config.yaml
num_hidden_layers: 18
hidden_size: 384
num_attention_heads: 3
num_key_value_heads: 1
head_dim: 128
intermediate_size: 1536
vocab_size: 7268
hidden_act: "gelu"
norm: "layernorm"
norm_place: "pre"
norm_eps: 1e-06
positions: "rope"
rope_theta: 10000.0
rope_fraction: 0.25
qk_norm: false
attn_scale: 0.0884
bias: "all"
tie_word_embeddings: true
parallel_block: false
init: "uniform"
init_std_qkv: 0.0215
init_std_o: 0.0215
init_std_up: 0.0215
init_std_down: 0.0
optimizer: "adamw"
learning_rate: 0.000738
beta1: 0.95
beta2: 0.99
weight_decay: 0.12
lr_head: 0.00646
max_grad_norm: 2.0
warmup_steps: 338
schedule: "wsd"
decay_fraction: 0.791
decay_shape: "linear"
final_lr_fraction: 0.1
batch_tokens: 65536
max_seq_len: 1024
doc_mask: true
z_loss: 0.0001
train_tokens: 750600000
max_steps: 11454
dataset: "wikipedia_en"
MLP neurons of a small language model. Each row is named by its layer, matrix (down: output weights) and neuron, and shows model dimensions 0-127. Each number is 128 + 32 x the weight over its row's rms, rounded and kept within 0 to 255. Numbers have three digits each.
A block is one neuron, or neurons of one layer that tend to fire together. After each block is what it responds to, as a language model described it from the Wikipedia text at the highest values.

L15.down147:126155174080103136121105130112106200170147112126153130082130139076112135154123097093129091146091140085111143127140118099171129037102075092133175130110145120147089100109199116144145167143134104154110102134168178091124068148159128115071120091135173112133155163116149122114123133083177165131084128150076079137174152130139136193104116078146119143102115166154133128167185084131153142120106
L15.down157:092083114169085141080153129108122117122097200141136141074129143177142105162129130130115049063114093151087157100168112116087166166127122108099117051129147190178115115109149124146151151140132108129136137111117147107072120082134222087134179150171116124162177144155157114177132148061118112155136131158104096148155126142096086164157119095147080121170142143142136084115131104203150169117164
L15.down492:139156084144093154104104110148117150151082106136072082124125114091144143131144115059126140132169108078069141153145072195092116161086142121126134054151129142105168152119113171146114209152196083141151108158114122111118150183123061115160153200124150082126160186175134129135066132143098159113167105116126111123136105107124150123133175115207126148092122144135159142135102133079193133150089
L15.down620:109113097154145134136135105118138112075103148155171111140146174103142129158117139124149110133132064095131177161144139151053150137202139110122087138139170138147138134136123130146119078157132149131171130116165180129120120029094092115100119118142128066119159136087169161152137099077069201140144102105081091109145107184128142098113168166123152075150181217105127186163116191074154187132114
L15.down726:123120096135115089108064101150128098176083106123164122138110122104152127129126137113154157120142129109098138114139142086125098102186126111166157091133117125142092108118094170108129179170141095128112074171115119109143138130186152124116132150091163120079158098123139148153141176118120177138193076091121162166127156125169099133116145110145125160097132089116141106145132134165125132107126
L15.down885:081142111144131128124163125150172124141153154178069108110095114106116151113134136138116136085149161133109124160147091149152051076114115150107126141147113130090135128115138128162124149164128118129199148094127089105108000148097154145137135196146180143101078071118164111087154121148108126105129090148138145163135170100144146090137092112148095139139116056144114086102114118104155086092176
L15.down890:087119082122145167092080132179185117079135102100116105090103099169118131156093045128121128109079125134136164123086178105157105148121124111150132107086078126103180131171108155092170150153179108116155128100149085100118077138178225020095109145110122133083103119116101130098117171093074045161145126142191139162111166159100078129117104097149100182108105134118129136141138102153171130137163
L15.down977:161090125191123150175186107131152163093146162163084151126085143160182099089067138113140135176181128200124128157098120133129120215094158150121135085122163125094151127108092138124103128125196126098133159173158140128109072097130171105095139124129075083181136109100108115119152102127198183131119069135088099102076140166133147160164188138076138113075101156142139130132145122130138195127143
Responds to: Genus name endings. Final piece of a Latin genus name or its abbreviation dot just before the species epithet (Omphreo-ides, Momord-ica, M.); also coordinate decimal points and commas in name lists.

L15.down473:141111108139131105129152144138135064087125149164016149164145115105152129121145105127120135117096145111125083090138117065103120112084098146151144094127098124109104102114132171129113139112125168115078119127106107120129150107144147137120133090101133154135066000134125115165173119145143101112088105132110182107112151141132126144121137113147130115126083102169103155144142153098149110127154
L15.down697:135151140109114131127137136142091111117135146135000116124155167117152106141088145138128126154142143127114156141097088117155186110152100124092131105085095123148104092142154138134125135170146104156112105174123126115138126127137087163140127151097154120164125000179115141167141108115100119113151113140102137083135099068130120118119129120182134124141123162149101103132160126141123138098090
L15.down784:115154136141150098160110122156168084096104132156036147141125112116162138112128139119141126137122168134144139124110080107118117117119144138159088119118123102108086133146123124139117125131100137108115150102147140082115118134196141142152095123130106157127088000125118132125152122070115105123155093102124121121102095110120117163112116118142126142127119148125143108180133152116106097131121
L15.down856:132207086128158100089114173145153099137134148142017086085133152128113101146129131165148177116114121121103113106122176132138185159115121119150150157150144147108135085112154150144129152116159195086126132140119137120143106137126084136183149070081162154121158000069085121119109139144096146098150144119131108140132098093156140119109134124118123119097153156072138138110190139160166113126096
L15.down865:143147143098134122157168145132167104184131151139028154148151157135065137152164076144149113127126148133131124099148138095144122111172133100133112116144125146140123137153124147140180116143183055087115150148117109132134107143125162120145123097119085152048120003101163139143141127108146077130144085086144120105145151150139124066095126128124135140127132126107138104160118117111117108091152
L15.down1262:121117154138146144141124074116110087095118163100000125151157144118081158127098169161118135125090156090136141134101127014163158113165106103117098128137075129144133120136146099129073113131155123128087112097138131142142127135096142123172073078111164133168161000098097080110151133152101134078150098129160123146131140113083141124138143148181102079102130152147124153156208134115134081152134
L15.down1370:118157138118119109126116119145113089135132130162000149147153139117130115111129123140096121153133128106105095104122108082132114166131114125156142102159148136126166154134157138119084134107112132100108136093109078132136137135143144141104136138123140189136138000114133118155141148107124089140142149133123136082116159165107100119131125112095123156143132129154123132159183151104136101104136
L15.down1465:182133134157102161145131154113134189128127159169030130157156157120156150133112084126092211114133062103158076119108096120146154084179128146079141073102117135124155083116131121139081122133119149096100129125136118153114142110137113136116126114086157122147175000115123121169117151104086129107060113134131114136120107115132098143140121147104170107132104134111089131143178173138120110149090
Responds to: Sentence and row boundaries. Sentence-final periods (often before a paragraph break or heading), table row-opening pipes, and list-item dashes marking where a new unit begins.

L8.down155:207136145180095161075132104126136106137106165122111163150128106112168109142055135093151108188146107135077119124142139134124103125121140132113123092134134139168137090132088109173107111174189085151152126121180154135144105123115149154166166200105169112096151077121048156141158134094123130083185187179121114081077167149155112112136128105174137127089107098093136119116154112188158178092090
L8.down178:094097107140128150141096137096105135171176172147151162120114151062093176149110122119093161186107167113133112164110140126073075172078090130152097109120108104133105143143124103107124148161127152109077144164133135070112107068120093119110109107133098131121094121109066126103149111115155156133173187150148110208218165135095152108143092108117153141116110114144117126132114115151127191136157
L8.down842:134148146155106144133153108120092126122173107152124132119122170165123085110117194093125144150109175114115121098107148070169097195089083092155150163077143192137077126109081043140130116181088137106168116101165145076123172119157075158102123145064154140123132102152080122154100120148153114080158149124124137185145129101102137100115122159152085128130158131118102117188115140137121164175161
L8.down1116:163162128120144172131096109179102146117140123155089161116156114163100118065127108095095122109148205088132131125090133123104095062084108099175109138129108151091094142168110117184105149165165141110137175144108126174092117142155134117107105139133104131191104103131129164104135122146080095089177197119154100109116119102074160106098132119165120085081100132109139116110184147109071171131179
L8.down1222:093125156144145110137143100082117149146167131098193141120144162130150173075118107084173118174113119099113074139138119110142126161057095105158078183109108165161103142132115152167109112135113062125186153133125116192120097149106130116087157080113073129133120151124141136130088136112073092084103142095120118148169127206118122192078097166118113098101141111215091200095100081073109111125154
L8.down1340:130112092197159160182153142187130116136047133117157139083100157148121150116135130098114158131152105120100115086103114148107103141164098138131111141118139165141158121123188083098083072127160097145101127130122109109128149221116111111155105169111154140169161103132153141111116126116116092065185104206134126127126075123100157075117127159120125127100102073097052022160141191121164053152139
L8.down1390:185117146119165164053147110059109126119141121141164130155119135096122141126071138156099135121098124093105147096092169149168117126112101122059121163115140131111104187122110155128159095167106176144111129141156100177166156125133077213108087100159090071089082102126106175109168132110113088111107090102113149141155129108125139113074114117154123137053136150118149072091125190152100118110121
L8.down1522:181145099133168106115110100206098082137079165099149094152132169170043144130105112102109142087154113106173126101084097195125137080126092086104177152187120095103156074113162093110160099116103167088144152112120109064124119103141159139141113132114096100111110126107173175087095132205122129155124101148075158081116113067108098099138119181122154104145143116119113088180125150134072108179178
Responds to: List field separators. Punctuation separating fields in structured lists and tables, such as the | , – ( after a name or title, before durations, years or page counts.

L8.down76:105148093152111135082159133087129086146141101136146146134188128092110144124140108142152161194122065139113119194158193114119062133120110101132146137132186183121124071215149173107109081201143095098066072166083091154124143094122142128170159124127082160200079104133108170125101161094132085159119067094097162155159124165060162171136106149136126133120132166201140154129148135181175113125140
L8.down89:153152120196125169125078115093132122112129130152145059129135158154135057153143198111083051146107133104077072157148116154168095135113162109126134120097148136123155176119117180120147174130159082179085119128098120165136112142193244105169085075135098158130116079153078182203085117167092157143154195144142154131121108141137069167162149119123139121111112119180148182095132140123149163140129
L8.down122:136095159029145167138130151113097109125177125129116119119137157134149184129112175122143097114152108140142135179175133139116119120152102108111152114142105111153124153150127078134139066099179114095180166145125142120079092132093117151131051135078130174121135135085053135113168061094135135080134172151156125058105147136128173164096065096166200108136144091141039152096155097119139114095184
L8.down212:112124133139133102154216085083127082150094079173121148151117108184142173111099135151158159171119101161068090126115106144125135162115190156147114140123091121143150168164100115104165063157147122099117082149096185170173104139154145151101079085109146107103173136115123090125184097133136124127167150109115080088116121159124122141160128071150124109113138152126116146058146121159132065067138
L8.down426:056162119151118080134089144211122150094112132106168110119114102134148165183166140146187116155123122129126160125190123146156108164121063171113098102127146166142140127157127118158207114144119106145100101156137133151122155143135079092130192138113107091166179171160117102122113115124105112173145140156108075129137116178141092118169098143103048123170122135131149109079166071137089156112110
L8.down935:178119168128144136145122125157121094125117096131158066138137096130032122183091154160146147140148115123117134121140138128130124106085159107095133138167160163155152148136137136102117103114063146106124063129096117174125113188101141134124133074082100179122067124117166035120094164142098077112198128158132122152169106111055118119122138133123133111151115103109138158103124142124083147160172
L8.down936:092099113106084143167064103102090150161151165200138154165112082115114135011137074077114111123118173180116065046102124138067107154058141105152107113150106102161168078170126161083151126064093093106130117172122181167094173138111118137165156180121180138118184114110102106092111145085129108105116143130151114161083106172162120109128141131088154076158159117123112115142146147156140127137127
L8.down1215:149110129093150106183146131112170119148104133157201138139121135089070135092156126071083141139085174173092095124212130113125157134127139119115102127203109111166150111140137150132170109185166126068070126103137131126119160156147118166160142148055121135118108168097132097112157078150120087121130120171071129121088170146092164157131081146119094109131095106205128132092151099134083084149143
Responds to: Word-initial T fragments. A lone "T" or "t" piece beginning a split word, often after a quote mark or at a section start, e.g. T|ogether, "T|ell Me", t|ender; also "cont" (contain) and "S".

L8.down302:152084138097127137124099107109108142130127117074245120121074155128113151114142138102142167135096108216133154102147153192131102145151105126128106203118124124154174128155144107129085148147101139122130086152117161105163053113102154096111135195156162063117081247093142138131104144193165195170101134127128111164144050139126180139166132128132072105125147114136155134072082133175144142148132
L8.down612:140086145125102141120114085111111139139132120076247109129050162117106156099137158107116155152097103199152152097148143187144104138131104141137104199130122121162141128139115098113100159130123160135120077141115172110181085131120151130117149207134159063112073238104126153134104175160191199165122129117139098181151062107132163144154121141142065109119160121141157121087059143165130128131127
L8.down976:140095131116131148123124116143115166139123139064228092149073157124101145141153128124143142144115117181136157149145154199124102126143126139111138200128113099154134116133110106115098155123128140126135093160124124107144068117132140128117129186150142081107078255088150136117086151174137173190112129121124094187104049131124156139171133154134097100135146141134144128077079146173138137139129
L8.down1104:155091131105133135107115102118106152129131118067232099131064131111118138108145171113146166143118116195139152121131146201134098149137132125126109195123123105165150130120096118112094145121114131115137085151150144081163083118099132131113132182153150063114081254093142143105106145182148181194115131121126097179116042131127151154177133148125071110141144125126169135063095125167153129138134
L8.down1159:148086130104146131132103115143133149123120108062255110126114137108096160101157135102148164143107110194122166126151143197126105141158110130131127218108128143155152114159142108129089146157113117113135097168137144108164066128106142099114137176174159060120090239096154145120103134192137217187116124115123114184116067143126183149167155132138063101110147120136139137087110115190144137159141
L8.down1227:136100138132116129126123096124154142158109080068188092112065087130120154075184199125144164146118127146114156132144132187143082182137105121138146163114106128151108128118098101139117138158112167128119097168147151122161116125158128183117125178142158075116071230112122141115093166161141164156143135129130116178092086144133135140211109132130075110131137138091173108087099129176123121132106
L8.down1254:114111116148080127109105126120122096172113142096000106090049104086156134118165141108100163140120093093126159125114155166156107145121100127164155121155183132090119152164157105118115116126105211167117148153110209123148142130222174169073169130106140107126058099158130123118105135140163112133106134082198103210136107187129169128149157137114101131051090125068152078129113102111116161142054
L8.down1296:167091130125107123118085093112118152131121111082243104139109166105109151118132145093142157123085108224113153108126149208109105133131110131151121213117126172157169118161134098112092156135133148116133100138133153109150077124111143098111142192174165069126074251094160137141108162179164218196095123145122105175121060141115171150150141143126066104132163129133137140085104119189148139150122
Responds to: Unit-boundary punctuation. Punctuation that closes a unit of Wikipedia text: sentence-final periods, paragraph breaks before headings, and leading pipes or dashes starting table rows and list items.

L10.down1302:147135108126135128131070081075132070126113114114200103111129118104136122161102136098141115207155125099109098132177148112105128139087153154160159132132154162130107201059169130136139096105107124093120101168161087163141135099129134114091124071143143104115189112188087093141144131107082168111160131101123134106101133137177178162112110154135130091217138130112162198114100120134079112104132
Responds to: End-of-name boundary. Token right after a proper name (person, title, team, place) ends, often in tables and lists, e.g. the pipe, "(", "from", "as", "on".

L10.down868:110079160109164118112161118123147131124166087123140048039179079176189123031170138129122143101155144142111151147112079140130160099103142103107119169146121100133188201110102162187119134123128122159083180129148136160124104150168124157123115143100141182102110147142153154113147108173152125101146161162138089098130156171175153093082099121096117114121173088138100160094123144105132138161116
Responds to: The word "in". The token "in", either as the preposition (in 2004, in the night, In February) or as the in- prefix of longer words (induce, internal, inform).

L15.down176:114092155088099109133153159124112253139222134107149073168105122141114115110076175133154108179117114127110125116162163103111151138140130164168165131119187111137114116094180138060076150223074153106159120092153136137164156100111121069125084170088140123056194145092146128141088174114153188163215127145103120104108126132161111142136079112061150152113146133126139126192126164141081080155134
L15.down501:098091191091164115108168166187169170145134145157124111194120040067105122127140071216122112130112121133086118136136161176087159110080110135115145065107128126188133085128115158169104120098140164064078128159158118122132115086137120120113190115153116095185126129112121132124175127115137144116145111115108164166119175125141192103184120166150162130114168119164134175104117084123176166115077
L15.down929:104171144145186108114139126121094099157217141182126092088078103149139108118164123097089108112144127133189070135183115121151070152126081128087111180101134105104102124111131169088131163149138098144144172162152114131187162053130141124142075105056153158196165145149097110096090166188134132049130136121084111179140128141112169150116130143155073100202190093128151116169160167112103092082093
L15.down1128:105133153113132150190070171097096084138119078113103150185179130114158152134179088121125100157190137133144081145122144138106143177118092154116142127100103178161100111134055150079105135110126114136082106120148138094183118102134071095170170052092154146141113145151116071105154081172110119143101165145117125183121124174128138119055100183184162111157132111111149146131141166126135115109132
L15.down1254:144130063114108111178204155158137109116143136115076116201168147130121088157126143128105126107113128079095140082147190095162172138135104135112144126155114110085101113129122096160164103165147129090096088156117117132085125199126113139102084122130073109134217104133116069195132104096153050110122093076189124128137147129108120089178154124099171149036120120074102146095197170084109163200112
L15.down1323:106130096142112070175118148129091130176106139104149130210162103150070093070100140180081115211165148096121110130148110134145121073144104146129143147136057114132156175117102141141084105127166097100047143126166106081114153127174129116080104142120131145124156164116163122136114137077132139143093119143088088138117151152096142103137096148128148112248187115204076126134090144085087099074125
L15.down1351:118127117152147136213131145115163113136182137141168137107098132142134105056128166089090153116112180179131123106222093102047116124175172173163156161107139092145152129067084137108163145114149119114093151129134104173128144143129196116119113097107151128106167189148098136171131082128137206088158177149150168102136151149107148141116082138078149140170094203126149135122145104160094109183104
L15.down1428:189131188102152130140167142129103087174152068108096129124107148131124115146176173095092150151122209079147090131120108157158103076151121125116138108147171161125161135122167149126085134192135133096127185135167118157173123087115108141134139113081099135171108056084136134157120156099064075137195141153093108181139157130117154136133104158139134099136138121137127159139108140142124128057145
Responds to: Word-initial fragment tokens. First-piece tokens that split a word, often a single capital like T or B starting a surname or team name in tables and lists (Carlos T-oscano, T-igres, B-ossley), plus spaces before years.

L15.down380:127148088113178128125098097105109036095082126150192123142130142122107139142107137110159136132135142135126110128154080108112122135142096087162134167130138193062137134146073144129138130130150178121135062091151119101170215113132095144110061113165095147057133085121116162118095132062143067101159111173127159142149137068164141117173098108127154123098165160123165123148135139117093114162095
L15.down749:131121143096127114124137180137128092164071085104126134188084104098137137113127141148138154128181149167132113130149070131121101088096108147109123140079136159063107143137106161120102121115139136133151091173154108125129169099114095125153085158095169099129109111121124185105103172124161068171152123134120152159124146095212106136140131100114156091124124137099049128122189146144160083206164
L15.down754:061143135113123104134169117100133049164132162124157162101120118113085125119118110191156090108181117139078082130153117106116156100156115150104107115124130121143133105153156126131107125099143151110097077153088156176121100162141107113183087126120156130099132109140149130126145123152132153116153142146091125109132148141153112134136200117097197074127135119109148124105118168127102135240125
L15.down930:182144096080108070186074165125179090042112144132160177092169063128143210121060093174159107106149170155122127170128093088152097182140177134112138116111107090109174138153140111121179124112067149109131109124127185094113137137118155082163121171115144207099166157136138132118099124118102148157104132196082117103142111065132121140123107042166079101086110104113138122144141106077105134194118
L15.down954:089146122157125079192170099156179057143142157099069179151177148161095151141099108105135104160193134110171145150088151170060139162131108159098091179066162105128102087094111145111180115143165082122119113130109151106116134167117109126149167090095145138162129109153100131022094130111113127084170137150221180138151135119130133132130151086131126184112134176078071120124113142139141131184123
L15.down974:177142148188103177191115134081123049152127033107088176133132051121114198156084121114120114097149119155176068098131103082178092093109068156147092094130091136163133125124097133147116100151143150155188172142156152138139122137130218154192101113149171162106172108175093116128116084115077129140168117149097102119181163120116066147099173134083143124120127089117133109166132116100110147213128
L15.down1223:178178168088159123132106067106073070079125120120160100104158134120167147121149109137173138142194078185131092130095160078155158036143077070125127099131122119139139135080087125168101135067167173137109069157117101183107064118182124163118080114161167165086156142058118126133119135083134110087137097114081110101114127140130090088159197106136157142145183161118150149118147160118084173147109
L15.down1479:159170134099159137186106157197130117125116142112118108079107064112084150154080112131104166125177147127069120108098138137120147159191099107126119102133159134142121139143155117201120105113095131116141101081185119083093141084175063134114086172161110098108136166105093121101189146136197045152140147156070137109146163162124130122144117103115131107137159113066063130120134180179117067132117
Responds to: Opening quote marks. Opening quotation marks and similar delimiters that begin a title, quote, or name, e.g. "The Great Train Chase", said, "Mr.; also ( and headings.

L10.down748:124116114116143135138117122142129133143116113111255108130110151120137144117142124104148131127148104143119133129141122159111113125155133127117116170112128137126123152138140111122127140159085102119127092166132107109145115108094131113109120137146134100120123255130121150129119137163124151161125121122130126138136122127133120131152123116132127094135135115115156096110121115151122120157135
Responds to: Structural boundary tokens. Sentence-final periods, especially followed by paragraph breaks, plus closing == heading marks, table pipes and list dashes where a new paragraph, section or row begins.

L10.down749:129134050096129053129107112144210156112038148127155195116137144080144146125153146111146075114140134113167168173152144175103080117126111188146185100191132136140094164171164121128210146087119068142115152172154066139089093138135069130056077135193092083158095161093105124137174132117173143104053172159150140065131131122135110176123131159133157155135107089147112071109125111108157173061114
Responds to: Split word-initial S/L fragments. Short first fragments of words split into several tokens, mostly S/s or L/l (Soup, SU-22, sustain, Lanos), plus a bare space before numbers.

L8.down61:127127143097088160088205143105102164128136178112163139134171161112168146090112144140136162184149161115158147095169112129191118151176115101136105109094097169104182142124172145121144147116121162125122134104136132135150128164132134162070155107150142132102140232177161161111134058129145040158156088120081121140097145165192135141127157057138167116127143093093147141117115155137175166122085
L8.down363:155137099110152121147164111150095066109083119110225098183149187146146134161155107138181094063155147127130172119137094127094146114135125123098084166138126102083118151140120105077128132158142141089185111084117103125109108104103122151146091119095166135104130122136129146188096158137079097140122129116088153119138111072148078127126144112150149115169164142090142101120185182175131071163108
L8.down374:149066111113159109159095160065143095089114086116152130117168082121193159201139109126079083144111118126144175115155148098165123078086090106104171137154116146094080122133144135120164139145063132116095090125115156115123098186187063086117149174093090121106102178130146087157093150130172145141139118147102122105093177173094123160105129114101106108154175209171141159167132152095126126159180
L8.down529:139133140127154145107129095109167127104110103090164143112172103139113198070152083158187127133164086129172117118106148118200139115154139103129100159205149128138174135134162143190118141095086101148160136121148095072111152119094117129058133153113176112123144134129111095159113101098125157093160130113118125157087086110107094073097133083160169153139103116074143104106158118077064145091120
L8.down869:105158156161122162155105151098043132144139142160176130133155160090149136185160124099099158175132141112143104098089058150135151108140111166142171128084120107157126172093093121164103136091104152115123168127115090164140165152201107109144129080108130145138123136066095133158127125167153146124125123142136194111119103142172131152149121167138186140166084117191093107116142160025055076147182
L8.down1003:111078107138146144130115176099135142073196152127176117095160070091173102100085183132170135088103122134028145097107042186130139178101127140039103171171117113124125170147140138191151041089109137112111131115171118146178146161138151178139066128084093190090104125178124139124144155131109124122095138141114123078125129132162155168063100139121143078152159103125103170106130182142125172193160
L8.down1326:136146131107142148156152074119106068128132165172158083159151135130106119129152138128170091127107134129096093117152105114134151118153116101116116107103125153132165135186082114151142092128078144125137143156118079156164129129127131169140130072187199138135164137103114160148168103087109182165091136100087130170182103138149146135172116117120108087230165134078167143147089205116213119192078
L8.down1352:200075133171091136126112054142184132110143159092146137098183175113114152121158142138097173114056148151142094106133138108135220133153118118112127149105095109081149147145133130176113106122111155141129152128111091156138147074113107142115187102136196139118107143170191129082112123154060120131134092096097140159151116126107126102135120120131078134148139141128140168171110139148073132148120
Responds to: Wikipedia heading markup. Fires on wiki heading markers: the closing " =" after a new article's title line (after an infobox), and the opening "==" of section headings after a paragraph.

L8.down152:117153150124157152111116105104189125076176111113160142111077144098125150128173131115184165138125098147167152207098102087116122107114123160125125121124154128144094104120175175114158143131115123103055129148145098079150126064134096156105132161093148152125085175173145137119114130109187168149167074121153139139069107131149166165119107120115156085123185070083104092142177123211101123129149
L8.down355:025067134093133111155103177077148142135105136130126128128202101127151132103194114100180109092134089166098091148186128167086132145104118127159134111134143075118105137134109125114171084131149135090122137162090079097086115129130093105114161067076169138102197140194080110136120130107148121150145089127175113169076098150190122129122166096127158114108116154119182163165158076121151154113109
L8.down388:079158131114139169135085158152119090135077152119204112116124111089146120171150141130158089120146140131126091152148131158121127163105120126135108123143156120115107151145120140084148145098129137098140146119152135102146132102129095131075148100126162126059132240176126152133124141151134094131122159174062127138175112119200153128151147129130162106096133139053160190133111131125127121103127
L8.down401:111118181100084125105146167136133112113114112160194114099160075050092142173145138155144098156150174142163121086134033089167189127091114093091167115164161147122140152174119078167165142171154148097162172159123151068141055155088157115126156107123099119147110126124149113103161123089136128163174160156088150039107195117199191156127120125130117164113122127035173140097174132125098080113109
L8.down446:131104116117157108180113196078104137136121131079210171126115156146104163132174059115159126085197143128159160130118049111115118152162099133113124104131111086053068165180112088060113163099158159119150120126131158166137134101141048121158138170127148157108156160142098133110119140095130100152139160127145152092150131156136129080128127162148156070141151138126069152149182138101120176141131
L8.down1078:157117144120122111105139120157168077163110157113226106180126127105131126168118116115161110072154118153129116195117097129102101115132143128106126129131152115134107134140085131100117145092147187145150117088120114161085133131139138149117125121163128158099110182146111159129089090131157108141140113136079154106115090108138104114153122134126160084129148155100160116120165144157105135126115
L8.down1187:115075120114133127103125137149177173153128123158151068153104174081130100097146184130103118145067111158125147130158118116088163178074091132063183132190090086130217130096136154151152092112128082116121131127089108165160147097096122179126103115122115130137126181104146172120140131092193126146131147116137102121062107150105162120122158116100172118165192180123099134096125125133112162101121
L8.down1494:101159136120140146164128107119140110149163128136138118135127179101148149117142138111146121128142111156153125160166133136045108163170118133161069156120161130124159138110133116164149171100106094122145141124102163150108157103153125094088126118064132147155178213164108119132045094148099085145113106182094155141133100106128094136117090111157124115134169117087128114124156164136153106130100
Responds to: Sentence-ending punctuation. Periods and other sentence-final marks (., )., paragraph breaks) ending factual Wikipedia sentences, often after dates or names, e.g. "(2004).", "in 1983.".